Weights of a small GPT-style language model, trained from scratch on English Wikipedia.
Size: 12 layers, width 256, 4 heads of 64, MLP 704 SwiGLU, vocabulary 8192, 13.8M parameters.
Architecture: RMSNorm before each block, untied embeddings.
Training: a variant of Muon for these matrices, 343M tokens.
MLP neurons of a small language model. Each row is named by its layer, matrix (gate and up: input weights) and neuron, and shows model dimensions 64-255. Each number is 128 + 24 x the weight over its row's rms, rounded and kept within 0 to 255. Numbers have three digits each. A neuron's up and down rows have the sign that makes its largest values positive.
Before each neuron's rows, "fires on" lists the tokens most often at its 100 highest values on Wikipedia text that the model never trained on.

fires on: ",", " is", " was"
L7.gate428:156120119146092150133063159130072129128150125160142106080131157091119113108099165155111141160160119057114119085104188153116111125134086145145138111087142121100135108103119152115140097097138126196165140157105116151103175151127117093123129126099097168100093096124105142107128120155149152125110139118146145131134114161140123126118078147125103143122090099121134131131095119116121117141102102144094168108150115130087142169134148183126141101172160161083144158119165154130111131097130149101132164150136149108112122133137119126128131075155131138133161115119098149108133141148149109172
L7.up428:130147101173089147090122138134113121131136097167128110114106164122153136086109109162078121127145106139131091135155133109124129073140127120114122132105128135123091086151105098154122136099132126115145119114118095114165135134124121085099122119143106154086182140121149131100121107105159135162147088065111119148161161109148153119136081145158143128119114096121105095129137164169145107121117104130058138113147121138088155165113125133130118150119081165093119150151116184130130140088141146127120110103132116171113124095118135139134121152123146176132162119113081149109143116094135113154

fires on: " the", " no", ":", " of", " \""
L2.gate180:098130144105138121135151173122162112125122123152085140143127129130131137122107131145078106133129101100109141140134124108129113135139143137122163126111129121150130183103095168149129146101111113110168135170137116128182134104073170162135127110128148132116109091094127137115156163094197104094135098143153105120119102083131077138128087146152138134103122118170148145137150108109111123107138140139070129148136133120065126154069102158108152104096092126112122150109124125134121095185102106167157124114111140110103136120100117133096124108179141153115103126102178115157131136122181176093
L2.up180:154128119191181123122141115133088134112136141138132136058143090131128146127121143115087134108131087141123153112152139115106137140071151143157128119116153130084167127119139122150103131106111140123129151159120144098143130120099181139133111100088104145140196122116129128147138197076099143114133157162132135105106087120147098156110146124140134126116122113132101163132119083104082132148169134126112154128147103112126148116121091123100135112138097136141167085163123155103174112104154123129129118162138114089116134115082124130130135143153144122158153181114124174129138198161122121142

fires on: " •", "b", ":", "n", "r", "mp"
L2.gate255:136166110136185145172100149107130110143106124133143134136132098126113101182085096108163180134097121169129102093127092153156103105140154062137103095120117144127096136102078157153138096148130110115166143115124089110147106116136123116136111102099145148096138153099136086133138137057129114145138135117163109126139126085137125113112166110106143119137116133116154144107116109127157143101124128124151188162136100113129142131142102130119152165178174133125126167121122114143156151126179161103146161119116107111123136109106144099125091131118140166161136134094171169155100110146134124094
L2.up255:120131186143110092120154108205126156107103132133141061146151122167094141095120133096113107133174135103141158071130134148111076125089148146139138134122130156149106133099144160127181104138086134072104105159128120100107123136139143103139139106135149103183105132137133163113141163107091138155149121159116121155144147113137115092141093088133137118133146162141153149141138158104106135110124142094130141105146134135172097132136111085103102135132114135101143141127126128165164112098165130111124090109125132149133148115166074105125100155127133127166148153132115128142150173135137131117

fires on: " the", " (", " in", " late", " May", "."
L8.gate85:147113138087146120114133122115100120142153128116146106133128109089078121118184106121141122160144130131116122120170097149134151142147105149091090127176130140127134083087088110122138093091119128101111100150153128127097128120122136170146136095120127163139108139125145090149147129155112159073117122158151085121147093147148096146084101117080130178166165125151145159129142134136140167165118122141147141111141100081162146115179141100163121121171123136091164110126092091176112132143148121160168125148127134114126102122125159124149118104081108119151124095102084120121194140105103133153
L8.up85:121108097079155111134136096071118125099148125152150119086102142084124112112192107115122118170109130108115123093174117137101140109121126130113143120171131132126136191143088130129161165097126132128157153123101141116140150102122156139156142096117123178135144120139162145103145107135168139106106150142146120139159096152131124133072114129076115122151165156115147117120124105162109164166104131138169125108174149097134153082134103117147113127163128125142157114111082105127111150149161122101094148127154119131110079113136139155110144110089132121125123135119138145158133156119111123120

fires on: " the", " was", " of", " is", " are"
L8.gate243:156105146138095151142129157106154129121102114088126098161103131114127125109138174174138137126150159146144125141095128131108127098146113147139121091131141134144129139100154128111107114090146121143151147149181139139151139128122136078155130166122127097110099123125093121150186138107144110146097122141123141114092082109118065106134104142137141117154117131170167167126142122156127122134130178138129117100135091143138144108171109159133129095095151135167119114133122137142109090090129109155121079140120121108105116110137157107112135115179113136102089089090106106136125121089144111164
L8.up243:126171168131147159098114141122136133151113111134123125107107130168165123134119166137096105115114139154099116162131184120092103158151153114125112149101120159114102108174132140117175124131117099139101152114104121138119148136116134088084124135141160094100160124106149150140119121106127130094141169160105123135112101097122130173131117150103098124175176153131105133158103129128102114100175149125125116104167114123094098123098109137109129110120111177127112136117135158122128118124119104155091121074162095185106114126120111190137096135159142166119083153115129111107089168104162143159

fires on: ",", " and", " most", "ly", " great"
L7.gate48:140084085126128181169131107131122124089139133152128118087141135144093121091085115098170111128154151107139134139128092116132109147143170105128107178103112105085127153105083125125161128117155150104120169113110110107151108137128133133161145133131118133110167184134095165126119141135089156148117140108150142094143113119118116131131125139104108157147128150157143103080126168146103128150098092143117103146118153119155124184122118144093101163139129133177111132116154159142168193105099140165113131126128099157138096130108115132135156117153145123115129136143157167139158146158104136163
L7.up48:131150103133194123133143098130130124128140153118107140169171090142111136128089104103120115068171115132125136124174133117111139140156129104147131145108167115085101092118115153134133130160131143148152123166138106129119119136078100143125150083152159115125093091144101088158082135089145160117126139167107084136174112155149152109110101123160109105100122105072123115151118117126141147118114160121142119143152119106128147118132142154118097114102144131155148108161150149107123151147122095109131159164119174122049150134130115145102105153135155140108133149130204145128098135141109118109

fires on: " and", " the", " &", ",", " of"
L7.gate395:143099094100119113120106148126147109120118078152125141135167120108134095097092123105166089089109114099128128115155122115158122120109137147137106101135117136115098154088127115149131068154124125114127111145146092116148142109137093088124186129152116105097145099131167148113119128096145133092113127096117139083150128136124126092121106132174134195135117111155121091125171146138162087123107148151147183138153114126138113119135094118132160118122150140134121083117146129138110158090132088130174105121132096113098153118139098154162146151135152127095164089091135141120139094110155122133
L7.up395:127140117129141097164167147137069126125157154111121151108065087108087149088124173105118092167127149101107144120150150142152140146152127165125079133087150119142168122119142115145125136088131109141153102136121102092151131105097143109155127143176187154117138125133129159092172130124150140148135142166121127122139114131193113101133082108128160144142109152118083134126122112108117087151144130167117169148121127108129087117074147101119115142128140108112100115148103135079125140145142147123142112139141090125126154148168110090159169129129162136084114152091108129137118102137119171090

fires on: " by", ":", "s", " of", " the"
L7.gate501:116106130096144159123117104126124139108101156156134072136154142159126117110117131123105134111128092158159139141131093132147096111117153139126124115126179149135143109124157114138128123176174103154147149131121115150108157124149142164155167094081100065146122069108106123113110139136103127143134095116092133103157147138146169078136126140154134116125086126114148147129160138189130158122128143135119120140116112135142135158120104157096128098173120162128093098155158143132061146149120155121182105145115118135154153104151146097104199111101158151099129108108164171100111116127136168148
L7.up501:150120121143130128137109087158144114142149108140121112111118075112098109130131168090134127128155162104149129121135113087134110147081141123138151105115109143151117093156138170124101108097137125134128097111123137123110119117088120124112108114138136144118088142163088149102143102160131128131120141124112113138148110164132126148107135133197095102175163113190132073114128145111122066090153155169115169139160130157143140088121139132157103081138082151110113122097110147124115158132108129122131129156142094172076119168148100162125131140096113114122114172126122117124162115142177102126

fires on: " first", "th", " for", "d", "st", " second"
L3.gate297:164142128109117115128144079130134122117111134130142159138108120170105176118108177087146110138108149126121094138120115128120157142139123138126124134124129136110146120110116074127133149095080105139098104113093114175115131121153105117148133146118129108133121147105148148101122126129117131135135099154123117097163147177105126150135110121093108163159128105138133120109064062116141105172122145114089165100118104143111065157079135108152132110150162137136109088095141134102132139077084120120145137135105148100140128103164110136141117165111119126102118159129131136101150140159134113142
L3.up297:091083136144106105134126133158160168155110148143103158104110165156145143113132114103174137129091102162164164141112118105081144139120091127124118133116102169101127135100112112134137106138129125145130092125117135118152178163130118118134136119120088128155141123123131140121146146179133158103169140122140076126130105153135122142128135153113145135145141134145124138109130155130085142170122138141160144136084117102159109152111168132100164105119126150136142146115085161126141057065103089182128086138133140136123151139136115170147169131113139112125162068184123103117140146100136185081

fires on: " also", " by", " and", " even", ",", "-"
L6.gate429:149060141131125143151138138108117143111104125170123117134129106121105100148101100120079131101154139119153117098123159137112138120146124119170133147118147154100112127124101117140122166152106112162120088107104118134135102139153121170112158113096122101099104080135110144139144121117127148127172110145068069136129138172120128108148095133067131121150123155123122123140118107147134112137152090141144114112133158090085145162102141106098134141144144144111139104165114160107172142142110162146100088139151111166124122099138155140120152129089141096174154122127107164093142115108105155123
L6.up429:178167133094143176119158148131142101082147142136072114153107114119086093099135133123169128122090117122122156127170154126138151128140130101123150174113135132102123085154154117126102146219118127119155153109117102144136139111138096117143119121160111105150111127154104113173144061113114140135165109138157121106141115148154112108144129105119072163153170087123148131093119137137102158109108102124147121080149106112128101148133137153102113130149150184115142191124141141112150111132145100145119157144138175146131170096108110141112134149124138130112111120072101127150118122110125154121

fires on: " of", " at", " to", "-", " between", " in"
L6.gate440:146133117091100116146124125126108144099149153120128131108106143149120119082125170164087126109127156143134137125150154145130138108123138076111164163115157142152119140107090163105173108149178153141128121117093138101101126136096127074157135133105148135149121105096121099096119100125133123151171124190128111143139094147139119100164105149107181138107094126148156114129152141098156166099115075102122144108173171135100155132152100185198159147123147124121151152096073145150136156124115156109135113128098102116156145152129184132131147120151138164121134164113144135127126090134104149129
L6.up440:116102114142145130163154107119113112124117160067124076103167155125101162098126145126120134130109134151129164147130154074113126119146129099116145123113138156133140110098104103123140081089157091145115076110097118142112078121141115097120133137079111120124143110185087132132163116080117147105160123125160126152117145162137152152136163197102149111090135087139122099143151132135152170153136162152149135146131127186113113064171096133128119110105162091135162142118140126076099104147162100132146128126144096094110143121070132156115119128115105140093102129162137154122155144099166136108

fires on: "-", "s", "–", "se", "ia", "'"
L3.gate248:115140128146155101156137122076140150124165113103166119073093124140135112128087175109137137119134112130112163118164113117152100164136123113150125121146151131119117137144157152114121113100139138151137169115130145141139134126108134157146140107135153134136071128147091147147118134175136154098162113131172126146133131133099140128174100113092108125117132155078146133162082117189111172105094138141107142142110141165109128126103129118089139172128170119140134145150130114174143138131165064121173134129190109116115121123136157102161134103120158141110116130136134125133167084145065166111
L3.up248:120143092122139165098159122141158140133091132103113134090127085115113131139078159097134121150144102127173105117141143153125145127092138156105136147091171166132112085112127172102113123146064132086137134142087181125151131152130075138127128156105123173124191145147146128115149133134159116161145132100125160087173109139109124126152135165106124148144086135115112135133107188119107117116129136078125118106129124134158119122177132115103118101127118099136093121120183184156114163118119119135148150156145129119122131125111154116167141145162124118129151139141174079138122106123081066148

fires on: "–", "s", "ly", "y", "Z"
L2.gate172:132120089122147099127140138150148157118172121178087160126103083116126103132083160149147094114112135129134143135129119138114137163139186140155099116144167124124135086125108135118182119138144117171119100157130168126127104145107122075156113104152144111095073115104132177100167146124138142148127099148128127117158126098126129155168093129133131112129146171125110148174094151117084132146148118116171102146116133109121095169159118133150163142104147085108133120123116095170116136135116117118146100142124146138177125167109140165165114178130112143139113166160138160123101110084138163126
L2.up172:139142144125108153139134189103163138116128105099130172146150112134142156129098173129122111105112128082139098106099120101133120134102144142113131123106190137138101113116128100141155154077099102168157152166113123184133128151143139127112100133148131094092124134098136139168159124155133127112180106126113142149150126131162089105162086132126169165152140113120175145163131127130156135109144115082111074101104134158145107106141138133150145159086112090091147108120131110189110154079115126112099128118144138110130105135067106138162125111131099108172153162096093112123141125154124146144

fires on: "on", "y", "ons", "ry", "ary"
L2.gate3:134127156108154102129119079120126149131144128127161082101149176140147174133136116130117125106138103126172118175132091123114136118135141131107101129120120109148118104150115167120160084166130138115151146136143108161126125133122204098117141143121122135101136090160138124112155143155130151143112138159142108105126079143137126149134092100153182125118137129087137124142094128067089105171128132112146098118161103158165112132109127129121100182155135120166120108132103122132194136150145102113117131147093123116120133190097147142145133105127082147105158166136097130127134138088109142150
L2.up3:116142141124076103169096116127128140169084111107149160084143121123100097128116136134145120143126112137169128143119110107144156167110161124106130102143078122140111117137110141155141133125134133082171160132130129137112137114119129138079141106120102109085161111115145118103130137156117128125158118181141186142127133149115135057121100104105069108110156105134100177126130139117161096142132155143123167152166134133120164157135142134090153109076099151158111113094128165101144160143087122116114142103097129128086114135102128060118114156123151141099123120143135093146136115144101109138

fires on: " (", "-", " in", " In", " to"
L6.gate557:138135104105124170100149118130136146113130097143104130158118121185112072091155112138076152126164127135133088113148122126134123135131114136158182108134109166128149108127128136111149113161126153126147138152147133134169100077163128113113128138101108159140136099079162146125125125097152164115132096133110135130108107182112104143156123131121182097128098135104114103141155106134114125166072093160163133167157145148165097100159119109155100142107130159155153123099091124127123105149071132141124124181161136123142135144130184154130092127098095120149128084143109116153110145144079223126
L6.up557:133122108069147117120127096102130103134098141133149129112145085128079116137130146130063087145147094130113145114200118157125131127127143102091139146163104117114101113139100084199077085159143094166154112118125145153109096144126135112152179081108147131165132173145126135134140132121156124115124135120160110133143092155162105124113119107093118135144100099144120126117103093136121132131157072152100121112202108139110128136145108113118112090085109154157163117156128158154082166114108154123131114123147070110132086108116151151161109112135081154119140114132149112167149136093117116144